config = dict(
    n_layer=11,
    d_model=192,
    n_head=2,
    n_kv_head=2,
    head_dim=64,
    d_mlp=768,
    vocab_size=1252,
    activation='gelu',
    norm='rmsnorm',
    norm_place='pre',
    norm_eps=1e-06,
    positions='rope',
    rope_base=10000.0,
    rope_fraction=0.25,
    qk_norm=False,
    attn_scale=0.125,
    bias='all',
    tie_embeddings=False,
    parallel_block=True,
    init='uniform',
    init_std_qkv=0.0533,
    init_std_o=0.0653,
    init_std_up=0.0533,
    init_std_down=0.0267,
    optimizer='muon_variant',
    lr=0.00647,
    lr_mult_down=2.0,
    beta1=0.93,
    lr_head=0.00351,
    grad_clip=1.0,
    warmup_steps=200,
    schedule='wsd',
    decay_fraction=0.907,
    decay_shape='square',
    final_lr_fraction=0.0,
    batch_tokens=[32768, 65536],
    seq_len=1024,
    doc_mask=True,
    z_loss=0.0001,
    train_tokens=265000000,
    steps=5419,
    dataset='wikipedia_en',
)
MLP neurons of a small language model. Each row is named by its layer, matrix (up: input weights) and neuron, and shows model dimensions 16-143. Each number is 128 + 32 x the weight over its row's rms, rounded and kept within 0 to 255. Numbers have three digits each.
After each neuron's rows, "fires on" lists the tokens most often at its 100 highest values on Wikipedia text that the model never trained on.

L3.up601:085121144115150136149199101108087109135123129099148156144128174151125089133162090105164112117105099109148154141085098150129173082135112102130154143143080125094157137092110125141141076143074153110135147129165043150079107109078079130186101139207135187102159160167133143140152107097159125141144103163134116168161103121165093108118113077094101097089153170120098116135132141125136137129165
fires on: "ver", "le", "s", "ter"

L4.up91:165149073175180112092076169155098125113097084141110118076109134145081109131101133164171102131139087107079134096078157191127151099118162163101151153148101148150138180169185120106124168136088159130138145152172145081098161115157127147180105068187100162141151152035170100144099120106124172148101162106162122147110106105182106137146118143102093131116070066212125129165126153121152164115119
fires on: "or", "ro", "b", "r", "t"

L8.up540:080160143151059169133144072174141104129083143117183132186137107106112176112113085138128072144078092135076170142131091114118117110123104135102201142177194154104134196081157100154109122112156192134154139152147091100147100145122097149096129101104099172120096110113125126185115145075197087153082115141103120167160140088105125107114078130146131095095054192162137113126133111137150117134107
fires on: " w", "re", "ir", "ree", "d"

L8.up8:125148159148132065113187142120186165176116122115113056107160165172112078161083080140174118113140097077120112165168116108166070146125078099113168105164162184131130131126124156191109119074084136059136149132130147116116101073148164058145115131138114158129173138084127151138184172090072129133154164125111180126151091120134152152160116114116088160143110146141091111148126185187094104104105
fires on: " |", "el", "ad", "al", ";", ","

L4.up385:174110140147098147111137145143177140122069159117122143125122108140144091127123146150096146143099108172086132188062171036183163207063178109122127104175121123126115094081138091156097111130059102108132132111142133133111108149163152137115173081144120174164134112133139171122131113167094147128124128139087131127090102133163101209130085147094151127119085140086114115155147122178129115150152
fires on: " =", "00", "ear", " which"

L6.up137:152122116101159098111149125133121096122098117117141146123116205125145141134159136152072042113118204146137158083147109098119120139131120122162130091127126128165106116155135075143129100163059136130215161097111088133114145092127157115130120107166131132124149103092103127043091171203191064097114117100052144084146169152114105137165188151122141107128124158211097152147129123120057102184056
fires on: " A", "al", " of", "ing", "urr"

L8.up128:149166105137152117235165074117189128136154126160129123154145104158144157108120114158086172091174103078073130217145143101088125091142144167147086101140148114132158198115123106127135150105105125096132182141141125105191086092134176122087136130066135078093116074129097143125140109104114161055154146143129113130193134100186150091155164161137136139125172133127123194101143149117182171201126
fires on: "-", "im", "–"

L4.up474:155108155134145147134159129141061193164116093189079137144060176133150113114133175156074119137091131189079152185078171105140111200143173105180127096161177135107135106111139130169130134082140156092108172154165175158112101139135137108070141135126140131118165143195143121120095122142151149102128184079149125109126163134090119106086161094117135113122114195100162180094151169158125155113130
fires on: "h", "/", "\"", "ch", "l"

L3.up363:137097139129111116140057123101133140130172125140144128098085096151106170129092134083095125173144139120085085107114194103115103140154156074101101083130160149103175124155153113111103139194111157164140238102101124129173046130117126084144058088157108108110082087089121144152095114064130163110132206129120113142133175172108113111108153107133077125099099141155153174114088168168143134186098
fires on: "er", "ol", "oc", "on", "or", "ar"

L3.up645:199186138159121163151080142122190121107139115132039130115112126160136120160172107166165081142147119155130100173163180145206098124121117085148105148102050140128145111136071123169108141182132134148160112102125164167094115161143158077125153139140142177186143141166136156168132132146093105173109153127146088134158159161166169148157163124194124085123165143134157180188181123200114141115137
fires on: "oy", "ah", "ost"

L4.up447:065111122180148152177115138133142103182135145140029112187142126076171106109078156079142147153123089145121139128111110058140093167126075122109093105161175147169161185114103095178112125153122161091089117082130076133136131141218164160142093140111107147060090115129106091101144141137131105134127122136165121092128088152111115059108111133081155125086105141147102127035135057093128109149089
fires on: "e", "ed", "ar", "in", "c", "ric"

L3.up224:149114137128164106128033161122163089064175198127160125112111159202094104115095102153127179150156069134149131132120137143141087125077094183134139124141116112094103071065155133138137076090103123136135066091083127144127135117117108128144145099109123138166092168134166157083188101123076139140139174147180155082143167136186159196195079121103068147119145150115199130164122170086103138064152
fires on: "end", "ated", "ame", "I", "ather", "ome"

L4.up98:142057106159163125161128088086089130121108156157120125127169162113109129039061164118078140060090091121154132121159188153084145146145175068123089112119118118093105172089149105143106119108168114182126164092168072107124086155141135130167109147168109145136133157100065139114090195131095165093097147108086170137109136123101103077057083204113130126129117137152143151180140168170147123144122
fires on: "ab", "al", "ic", "ive", "ain"

L4.up507:135152116153111125048110058110198092083150129107168141071098111151153147103147167083070155170196138132099137091154136137133104132131062103143129104108116195091103115112148077117127079114107109115168169136049127154093158213128093071115140197100160123150108105143151116108109082117130151138130136124166110128093164113089153124144123123103060113137091107143128127154190099119155189102126
fires on: "ed", "at", "ated"

L6.up372:139096142173145111155143095150149133150144118160167074152154157148149144069155139101107083131069073119125089146126186057099077161071120101099128098151081105113103098155157116075064141104083141139187195111189135088116112108148119044079105069164138119129166063159100124080141144128214126112092126089159089141139120153085154134136154123167168120143211198101114162084146135152084109155186
fires on: "ch", "l", ",", "a", "-"

L8.up159:096113157153092140075105223148142112088100085086132084106154141104147132148232153088114123130187167129126191180137145130120107129098114097138131142128114169163123169127137121139121124131086129105086097078117169184104133117119113115129038171127180157146180106109166148134107122073063144114200183144141149062104082162122129188135139063122098161137084176136106114139093132136115145165118
fires on: " at", " on", ";", " in", "\n", "ad"

L6.up374:150166157094097144143181111067100116100082138113058141130055080192166112117117099110107167112091132121060183137142130184141095139124071150080076076153122116126166129094143132086090180100113167164106174156108123127137180147160158071171162106153070115110085113128080178172116107165118142129150104113118149118132139147188112147158120150124137138137170146117070070118175068152126121104143
fires on: "ar", "y", " and", " w", "g", " y"

L8.up431:119133140173119142191140115093107096168088139184096181089114177134113146093169181104089073151123116083149149160155120120123214106150116112126142070088096177109098145105096136108129135107088115107177129074114145098115151160125133130107123143162098173098136188153129109103119178099194076174118089102113129181149146140050160170100145168157166189089087201165134123079089108083113099126116
fires on: "l", "A", "al", " A", " Cl", "g"

L6.up71:176164143084134116181147099100106136110140139164142104115067118032119098153170135122179141173093117123123120101130093126111111138129128144123135082156100165107159054092142079126155199119119136120093143139136109120119175143113121163188133088114101142104082100117082145157128111160083168069127172149126125192156045089180077130160160129168093158085103111086097093114160093158109106184091
fires on: " pe", " ent", " F", " ne", "re", " P"

L8.up479:150145076131129078117112098133164133171116048114118146155083185127124140163223176075135127112076096192095076082175199096116082122153153109128145120161086141134166155104129156183138097156102153162126163111147116082094172166113112134149143116115102121123121132146122135159127124125179131153103085159108122124108124115107137146131047109123118140112124073078097083096108103109079233166123
fires on: " of", "ound", "B", " J", "ct"

L4.up591:162095126118171143097139183157118146152068136110119117128150099122082147103146201098192114160140133088086128168133083109141133139092104123113165145118120151133138121182060152099147127137124104194101176125118144092133040126102166123086096108109091102119094179100155124054123139139076161138130162139120121148124111116111080106143118127141069094147129123123170048126114135159114135167081
fires on: "\n\n", ".", " |"

L3.up113:080138142090085095090141118154132128098128108110118150067187157184121083084114116167188145145178053082116116087080117147082102166086191099129121113108124140138081143103134086134186084170137123104103124089134064122184178103227150133076125181129093138176108124104145128098082156135181108121148187154087078110165115132110131110088092090101158129152127054146148077124093085136139146076117
fires on: "at", "ied", "ed", "hed", "ad", "on"

L4.up194:154096146145081162142135136179095165132120115106116109121120150128165147125188165184168125097048172101144162129118087180166130187153103143172137123098139182095162123134106136076121166127127126095074140127143126153137103119152075128101101156092077147120082104126199094111127160084154121191147163109114104168092150104145128101127091109125104129142201187164144170165148123143065109155095
fires on: "le", "us", "ec", "as", "y", "h"

L3.up753:072170121050085135177121165113128175146112143101176153162153117147107179120128139197121110107126151102081159124136138135090119160111133194184078096095090167088162074130091125185156081080177148119101147152145121147051120146146084141125097111138099173114039145120118123144149159090073120199103143100099076142113142111162065105138133099134095108099181130091191105124131112138151137137118
fires on: " inv", "v", "y", "us", "ost", "at"

L3.up674:149104180126151101155093130127140112152113131140142115109083145087143170135176106127057121107146101121115102146210135134099134129179108122147111117112131113124144082191132126200115119091105134130143207195184150180056093140155088089109129151098088145172141133137077153107111068150125136112156147125194126186136195098094115128157084147186109175153182183129093084127078110147163127128123
fires on: "p", "i", "ia", "per", "u", "t"

L6.up511:195110097109098133154138146118091150121058125081109135159186183145114060081128201106134121140117055170114139122155133161175164169097130132098113097124136143164114068139163150100124169090167150110129159102104087136179072162105105147138135101098148132137173149150168099123063151130153162148076194130137120086087172122102136134147194139107137139147097134167086083107153113172109156169104
fires on: ".", "\n\n", ",", " the"

L3.up546:141063174182089109133085090159111160130137023147111097167125170178151136125122133159097127205177140190194099133068121142149096143129103123147160140123139096141155053144144130114127186143105104088114166096114096137133170124209138121139111117114108135170182082146117156141112110133123118184114128150154136118129163129168189206144106110140147140136111189163119088137122086102146148162140
fires on: "a", "ee", "ar", "as", "on"

L4.up180:096136117134100149118148115111114086068106153157195141205165178102052161167135130143154099143126084096133128098088084117110158180145150103156067152125103104119131133163135148102149121098122102082126133088146126112188172126148145160101117137177080150091095165143127083102103135168094141143140120043134182142189144130171201111119098122155117130112136123108166138184149130068163137139083
fires on: "per", "in", "wn", "ced", "old"

L3.up710:124146148119124112123045141168156172122139159129141139137105136126135122173127143117157161149155141148079147175126051162212182090108125092092124255108113162148112152139126119099127123156080136111145124087187156072118145085107062107118059148126139136158081139048124138142141126123149140146132187140091123151126159177108137085127089147148098114177149121144068122118109128084121200084141
fires on: "our", "ost", "amp", "or", "form", "ward"

L4.up556:115077130144115131108107165165123093153106147150142132145205147121115154089110110156145182157136181093187145076099126116105107161150093095127139101153128105135055140102131117090145138066075133112104159111144089133140128090137148111164100091132088132110113151145105132142163161073070130136115097119084137144125074132129113140090107125174199151057152128136117119057171089110117160105142
fires on: "ar", "ed", " under", "ot", "h"

L8.up570:134155084107120140114166179146130091097130125133124113115171106177151178111160099136125099124118168105149100162142189120136175168149103148093083120183107103151119144150140163084109149124099118140097152073166110124145131094118147102192139092117118109111161145087141134128120145141156154113147125095193164137062148146142107105083137149104151143146169177115112066210167132181122130142189
fires on: " and", "ar", "ul", "ri", "g"

L8.up616:148138111157120117176114148100088121132199142167111121127105120063104123105141098107156068165058122114110085174128127130095140129099158142132131144148110092106101083091101142094184164116111196114107154074182200086107115090129132138070109166107098125159173147130192127056171125101162049173166107144144134151072151175115096108129180132136124126119082143149115071158178146118103105150109
fires on: " p", "98", " rece", "eng", "l", " l"

L4.up732:154086147190132193108131126112157127143127118144165113108128168154101142085088123158075120142091106158162121098141227158126132142083116116137070051105159125203163137151160124112100133166123108143118115145089161152209102112127169138177106122122151097076132036109141201153080103102047126145088144128146091163169137161092134171131167112103103168128115128196089111124148093095084130191092
fires on: "c", "r", "on", " with", "ar", "isc"

L4.up635:141130174136093113144086151155132100037119107098097161152087115088177153143061176123137150150109113111127116110109091098166130172118099135118111136103110142073163116133091153159137169099138139082129114134194088156119188156101161115178125146137136093105161097139142150089121144123168127082159176168096132139131060180097140112116099197097181125136174098104129104167117119094134123129126
fires on: "c", "anc", "ec", "uk", "ore", "ri"

L6.up757:100122121148129076147171089138202184165150152123134123111159161121152155134096113079166087142162141127078134127137173182085133127107099160041087105129090129103086164146170125127141096152101086111159153070069141073155124098142094129189142116158082098140103128104149151140118122125159157086140142129115074122133130122119145109180119129135144107170110150090128113063112125177073111182136
fires on: "er", "v", "ow", "es", "ar", "ed"

L4.up229:133092174108135126136139147184082134137111124144145081171116122109118091097108125198129135152092155168080125158111131123140100161155162155143085155113143088110126120124112191145137136141139146154202162117171129108114093151170145121184164103123128160121109065126069139082147128146122112172092081186104160142137146149144150109111116093075111110149100127109169165165071115149088162058078
fires on: "her", "ess", "z", "red", "iz", "im"

L8.up388:111094190120132000132141169116147156185151129131114138192109163117171104067179155085092138082147189141114103125113087170162138133089155153120081113134132089143139166134089123097097108121054119082139169177117134110124149108149144113155113127109106125075104120085098096116138129099059131154116129087140127156134150091115118200133130131066099043149102118155180109067101084145102123145104
fires on: "==", ".", "at", "le", "er", " by"

L3.up634:151169127123152170126178106085134175189176171126140158198113094169116111144138111170099100078108058116115139209071165139157119156107218116140149155144113098107145189138150167102094081199143099069150161087087121180120149120123116127156165078090114147065162096157112164108108164133163161105176150138120112126145167159127163134118091132093106112166108176154123161148138172121094130145105
fires on: "hn", " man", "pt", "t", "able"

L4.up233:128139105182092075141168113090109117081149101114062151100137113061146085135103111117124185166121142132151133097075146093146141140154106131116166142114131086109160130154125188129142095116044183184057092128141125156100147153121164103145128108099143195141159142144139187132146117155125163146129129149173136177102091148095141154169149148126097117068129101151137122145133170100095122109107
fires on: "c", "und", " and", "anc", "w"

L8.up2:145164136121120124158144116104053154131087102137107138116129150120102193075127125121123196149170135109149084156088174070184122168099217151163087185129108090103158151084154142146145119078154141172088164183152158180177108138158141093135077112126098054046153098153064138136138129160126118102116136148117143075123178101125115163153130093128174080094187128087146112130157164065086126109093
fires on: " m", " n", " an", "re", "m", "N"

L8.up143:134062174159167115066171088175074105134138083141078084167112130077124134158157099181122080108123086102110068135123118137101119121124152049113105129122117091095123168094095136178094110156088127131180130064171153149134147130139091096080136124111095209172094157135172178086108093089143127113100127150140133125153125132106115145078139102166172109133146145060079159113160145158107116103143
fires on: " ex", "l", "es", "x", "-"

L4.up186:124106139098094158097121139145198113211077141160138222179124137105151078125092125101067135147119129068133132159166153084086106188146137104137095096141149123116113165099179148101102166140090118162167096101106118146129120165165120074089126068162143097171112134166103157182076145169114192119114125144083081135110156088173160129105181180183090112120131121096106147128147133101133072101111
fires on: ":", " =", " ("

L4.up105:049109146165184158113139188090154162193078147094094067094098116161093141095081111132063158148122121138089137083105117115095111122107154142135204113146133126113176107118134110108138120147107102076160098122072154070123136125135121126153099157134116165133126119188119141116102204084137099116168150124101115106102174146091075160100179097100150158120105088090139141109201097112103119133090
fires on: "g", "c", "ol", "if", "t", "erson"

L4.up267:184175155120125088184128114077146174119153119102083084100144075180122163086132117153099130117104155143120156090093240107127060173144114059119116070135121109133090060193111086142144107122065096132098127148133149082052135120080151165123134129110135114142097152089190143129125089058133127150132127118077058113108096155137100091142103068139158144099114187118115172160123141131154102153154
fires on: "ed", "h", "ased", "t", "pr"

L8.up170:149078103149127113174159131109137099108181131142055083101090178107148115106130102140108091118061142171162121176096185195122134218094120106101140145199142124135153140167202141105155148121076115128130133138118098188081110139130127088161129085184098117108101107165146129111127088162119092069064144174113142145098201150064112167132150149189137168138153189105117103126096123081162199145115
fires on: ",", "a", "en", " J", "|---|---|---|---", "in"

L4.up293:077115161160136110135180197119164110073116159144144095130157145151088123160119093108141113137105098125228146153090099088146129077141127133151099143155119096111117135074140131121154119117157128100162152137122111088158159117194119070134125124153112134065135138141089128119131105199054200088139072152093175147163074177128113106116055110120105099129151137161162083155095115047132179146093
fires on: "old", "ort", "ss", "per", "ue", "re"

L3.up338:090173142125159163098084166112081089149128073126128114172169129178131092076162088108107113103111134109108130144095135107105156161134063100098182171158148099110188085108113136142087119112126104129130135091207102108099091132088139170163153064153113129164162179077194139095138158143072165149176140166124118163160092112089103086166108096099128134105119097081109120149141078131156161094116
fires on: "\n", "s", "le", "ab", "es", "on"

L3.up486:119104127132133192140096107152170091111145058170091180134169095143087132132101108086139166194119203109147157139090096150124058085075181161084143131184100127152127130132139089082118142140126107122143064150149098109147110128108152116154131097173160146196139134176193053098142087098127140116160146149146104162098098148179083162094113109141131127064174072114105176162214139133104111130163
fires on: "s", "b", "or", "op", "ot"

L4.up531:143084110139190143192131106134136158116097128152061146105178127075114155106119084142138108125177133060080064155138124173162105161080135112124138133086209153090095152128104040072178130123120100139144133171143151098105176178074101114108153130127093145135134100128141060125163123122123092087106198126177116200111148145133160136117052101113161148153123117126082185129081149156109111155127
fires on: "n", " al", " Al", "ro", "al"

L3.up45:129076113126148096105140115210119133079109108133095188116126132187085081139043122067144117106098140136129040106099103126145101181146147120136133106134143100153099107170105181135120194148153165165081129084162088157165137164088131171112154027130083193120112105110140106109149154080104111088091103089119122112094144129170125123104117113085120140138160134122143173097177139083136138155125
fires on: "7", "id", "6", "ell", "it", "fer"

L4.up259:141146080133170171100100180112175169099100133118113151111120162089150062118122206185097173148095118097134192157143089141098116183127156128083129103128072142093132121172058092122183129146104178107186119093093148160114118156120098102142146084057117180117097156121149118098111155090158118179138157110161140096178097118111158148169109152097112151147073068111089090072106132107095059099128
fires on: "ut", "ru", "og", "for", "ess", "g"

L6.up432:172161169173104107132149114149124183092102137103082118117122145142126117166112167189172104134080119118071166134148082111151149163132139100096103136121131087149083082147060164107130191118135093139148172129102084126129124134078157177102131085211138108144066129138102162084156156186129172140128189149110170145112156136117126153127117104172098067109087135125144126092153139126105139135119
fires on: ".", ",", " |", "enc"

L6.up299:072138096160141129179090142104142182110095102122111104117081155146148141113133160150091143158130108163120074169100123196136106184098134139071147206118087149165114192128149093109142124078120135117175084069138157097132102076172132106104128183198126090131091108139102145105127146105079110084179122154133094076132176194104142145105136177152186146115113091142056165135117158155130147087122
fires on: "v", "g", "iv", " all", "if"

L6.up715:168105117171083159179148113078167100065164163116178097123041115061094109075089112100157190179069117148118183055091123131101110099081082167109169110135124101111094123155092104095120161088098160139124103170110098165137163156124158130098145147141135089114142166110164136098170108109080144181173080136073119140173157073108129155095134149117149139164109144112075169165096147144120135173127
fires on: "p", "os", "4", "5", "ab", "ear"

L4.up295:150123197076153137131145109095090150164138161117128127099182147125193168143131115145092120105139128158092124128173113091126185135085162165172074134100179100104150067126194156096141140124120172103138182068123141186117143129121159093111188097107100146147114082181190128170102142056136117105071134139179120159116116105165072164104107171114074069126087146076101123128123129106135162104140
fires on: "p", " dep", "ob", "om", "en", " Sp"

L6.up79:155137177154153148165157072137158083111134148101124154135101146120138137120134075113111098070085105131072138129153152126136080134181156114120084131125110224107110122112181160158165112103096134156109133114153126113066117133171099136079096129084137038141121182122221169156123074186135148072088106083095175097120161134121181070123137126150145102167145172174126103134148124173163133098093
fires on: "en", "per", "ra", "u", "w"

L8.up16:070119147158059093080167163126085106151048124143137135128136135090107165140175137133149183137170117132136127154083115084113069101148124147148174131139109091096150189134121162157108124144162084225107202136138172135119061131133199164091065125099129103098101160156141103168072107130087075165080141153143134149134154086122102141144092126083187120135118110096138128134159088211160115150133
fires on: "m", " m", " p", " km"

L4.up260:138083167104090112142094086159080117099111122155070147126115150140096147075132156099119128115061112132096147140149141155063170158125106095103129145066128072112086174177186105116090151111139109169073178186158098102152095111079132151101161105143149124160150136128158129241209153083114163102146132093119123147096152164140082096086112167109084159126112126093125145139152145114105119122137
fires on: "ac", "ab", "oc", "ad", "ic"

L6.up128:133128124098144141154149198145097111143140183097107107102091156143108069108148132161143149096079193102102116139059116132147099146085194124139178086135110143128109156101159085105106108096191192082131187124085114123170139163082121123155063106204150153069125142066124133139155133073112091133096149124124127134139100151089066187115159133087090125174076111183129207143109110134155150154139
fires on: "fer", " Con", "t", " Ar", "r", " Co"

L8.up306:195180070066155140136069129096164136119129134135127117148099134128042194085129113078127121086076100127141103167123067070175146118131114145120135165094108189090101145146099133135124161139156155060099095167082138132113135200168143121152066217138119148079168112102127086157123126156179114161159086153113145174079116105111129108169130195070139109095110077155175093125128145103128160150144
fires on: "l", "k", "ed", "S", "g"

L3.up215:139151165095113201164100112143136139126071142114100101162076135126142174141125125090123171096121137084092110136201122113103171146095037120114198146136138145112169074107116109147158097122112189150158096160116153108162154173176113148141086200062077159162136092150165130151158106102125124174149123176095098083078117113080059132135040129184147113143148112147156160126105121108128094168206
fires on: "re", "al", "ol", "on", "d", "os"

L4.up639:133165158088080120169109136094133114081092125102098088072105126168112110124177124163118086141098132122136152121145173057145046137127187181127122095113143125148134121128083111089093172084075145138113149157158129111178125162118117154105154117151127088097134150156166155083119126173114200143146183109185183133104120126179168201102147195106107142161111141174137161168124104163127144136149
fires on: "v", "ew", "g", "ag", "iz"

L4.up544:147088117158142158140094127101086156113074169072151093123115153138135136127146094118097081137179114131148100145127155081048167055122161115128168139160109138145147173122155166105090141034079111099162159132162169089109141113119103105076122148174105159199131153082131064120071123155132133131131142130183078123118204120082183152130085153134126135164145174160157110140154090190103112173076
fires on: "y", "ain", "r", "at", "t", "b"

L8.up194:136124093113147071160158171074153186121131106145153106108120110137098153127112091142139156069137120134116083107117084151147070131148103116109150148164098111118161106080140101115101097119146146159143185070084168118080144186110094074104156168134123114165087088098165106068136104181119194062103111068143169200156139121142153084161150089143117104126054134136108122172125116159141128052087
fires on: "ed", "at", "or", "ip", "el", "p"

L4.up297:107139130128167088169108176133134145130086085075092148160102141089112120148096072109173141125138163154094153140139095106162141137143097131152079133163168111150115067162173165089098143147161121134081110113182162091097157125205119109128120141159144193136140103067097131114084126113138070092108095137105111156166166203144098126108102094107127131150163187075169200093115127150136086191106
fires on: "on", "n", "ell", "an", " |", "it"

L8.up625:123137153145188096131141139137131188112107156120166175133145147096132196085146095104117171107121136152123130210136143135159146118132142153128104123088118143126147053163100134091057131139148143148100119065118046137136109064136144125066181133188139109144110174098115100126110153155080118145090149158163175147135161148193118097115112137158118096155127186152135079111068108148161098136114
fires on: ".", "an", "ot", " |"

L4.up643:221155143077134156145168084154164109148107149144114137096064127160116145109112062118114122174144145089108118175189164157164117151138125099091147118100130122098147131111118093174097173114144148092130135175156151113088119157092128105162093118179114150101138096159185126133145075106142184107139127161121121130098151058125118136097086122087146150130106071150151127070090165188086100198109
fires on: "oth", " of", " it", "ing", "ict", "ed"

L4.up366:103106080099073111127153123129111171135131147112085131103104148105170188051120175070091151150142146132116109160134099194107052060080095111190057075140098170131188125127110140046124143170118130106070108117138094120175122098125116120149170136103093126146122146156131137084135152131145162132141098144106131133222185120123162145094183172121107050130106140184118161090057092166125118165105
fires on: "le", "ud", "od", ".", "re", "im"

L8.up676:144155160138159090111104142160176131096101110128182114161160133111140125114129070150118116142089115150129150095094133110140154133166135100093080127089146146142101126176179151120143140104076082124098128118076101183108092114119146192095146130081166108110160117081157169121103126051127163140171138054140093172133091173090147070124151043151122175104130090126095153108072133139108129118075
fires on: " known", "ed", "am", "ased", "hed", "a"

L3.up201:103164119105146127142105143137175135177080124086104125061080121112077134159130135134130158093152130185113109152121164132157109223106147118128120115069113109106146112087101112115158157145139225149131128109131149149101143143173099153125185100088146122083105167090145085154118107100135170209130121194154129088158126134101102093079057067167196118170107147077145137123056134121130132066083
fires on: "id", "og", "is", "ess", "ced", "ow"

L3.up190:160100144126144131108084151144135201131067110225111132156146104113129136148153173165152087112082119145100107141096132163163143146088101142126137208119130081134072149166128099136158136122182140091120137118081072177136150157136175178182112146184058120147139150085122154083107127110146085150122118152068120208080123118099127147154176157078168159090137131139137144174135072078127112145081
fires on: "an", "l", "gr", "le", "g"

L6.up377:239116151129104101158140168115119157136154161161140125082159129129133112167124124116180110095063096161063131136090087128163128134104155062162117087101181143094135130195143066147084091128086153146160099153113147143213106149156171152127150113152124115087053124093193122072155107108129061141109087085119089128120105135080141166096152113110154157084125101117152165174146124124099083135124
fires on: "on", "wn", "i", "ite", "air", "m"

L8.up427:152135174161128142089188180124156202142074117160183123057133133119121142130124084047174082125138157127165029105138134130143134146120148124080128171173124163115127099127109118115129154160132171115144104128162161114150109158118189132052115158193093077160150150084094123138143185095143130105153078139129134149118141111175183148128124187177119058120108132079067089096069159131140100116185
fires on: "4", "el", "er", "or", " Sp", "3"

L4.up396:129136130140186118067117171157159147140060171134137144105154170150145135115136125145118163144127111086117107184163121148111126139213133101152130143122166200071138089176131116136122162083119131104148183143125100092119147168147169153136137053105061164134149129135108101119083139152127142134114188099103146104063128064105161081089135168140194095104155061126133127102102155162138076114089
fires on: "ed", ".", "un", "ing", "or", "orn"

L3.up36:114110114098179143129142125103081123139133143098121167110194106127080113146066117078104174140116098132130126157113101093155128223130143116132158184104124182123155178133149160098105106156092157116149063065116100134124084110092110147116189159086089152172125162125110109160113125060164116215116123194103044102091162132205107075078113146148120130095105112147135040163143056104114125089125
fires on: "e", "iz", " are", " pe", "ok"

L8.up208:129101098124133138111161097168149142117165102121114164088097144137166115162158144106153169131086086195163157189163170194143144094088152067087129114091136087045077182060153136117069107147136166079106136133169106135121133122118106132165161130159102077099159114156122123181110041135149144126112204160157106135149103109102087132073121158148129070135097150137144159106159117052159143112174
fires on: " Le", " Se", " se", " Me", "ing"

L4.up695:133144103104121108176153123135098096083079143124145099098156158102124098192060150130152180079091190050052135141143104190139094121089161069075110140151120085135128181141120090101132132139146153106167146153154121119114183098130096171140100177113081120123134066131135115098142082097156140122146133106144118164144168162120154142146077084181119104151124133145090146110145133133147072134111
fires on: "n", "al", "v", "el", "ing", "ord"

L3.up599:116115173124115145146094143097111113157108089198121104098164093205102157105164123155123115126205127118110137142172150083129129138132197171112122125108103113139137156136185122173161098104154177176108118146157143171189123196201084140114064116153136147138190100168169114088117160177178139150110139125111151148142085151054137148115185130113092109193112083100091099122112120125137143114067
fires on: "on", "at", "ong", "ant", "an", "all"

L8.up702:150143149174179145123163077114168113135142091131159131129094163120141126122079102087149153120108116078170135110115146152178111084051132155123121138059125142094154125112079117099139140085176174156139148118106076184171130097126108126142172162142104101066117184108151132168130118098138174136150109143119060176080110149136114146081129151109135110138149149172123047151119144087132085155143
fires on: "le", "s", "ic", "p", "rist", "5"

L3.up585:109105147139163129162110131132122093168119116077155148111131092129156127105150102097164186084077165139185196131124135161139176102089100115119173118172126161129099138118156156109101134158081120137133060138109061161105081163101141130110116103116164110101138171136142153076176118138128190087089150134210157134129147100152093099087098105104129120126189096032107105099126107134127056082144
fires on: "s", "a", "n", "e", "op", "art"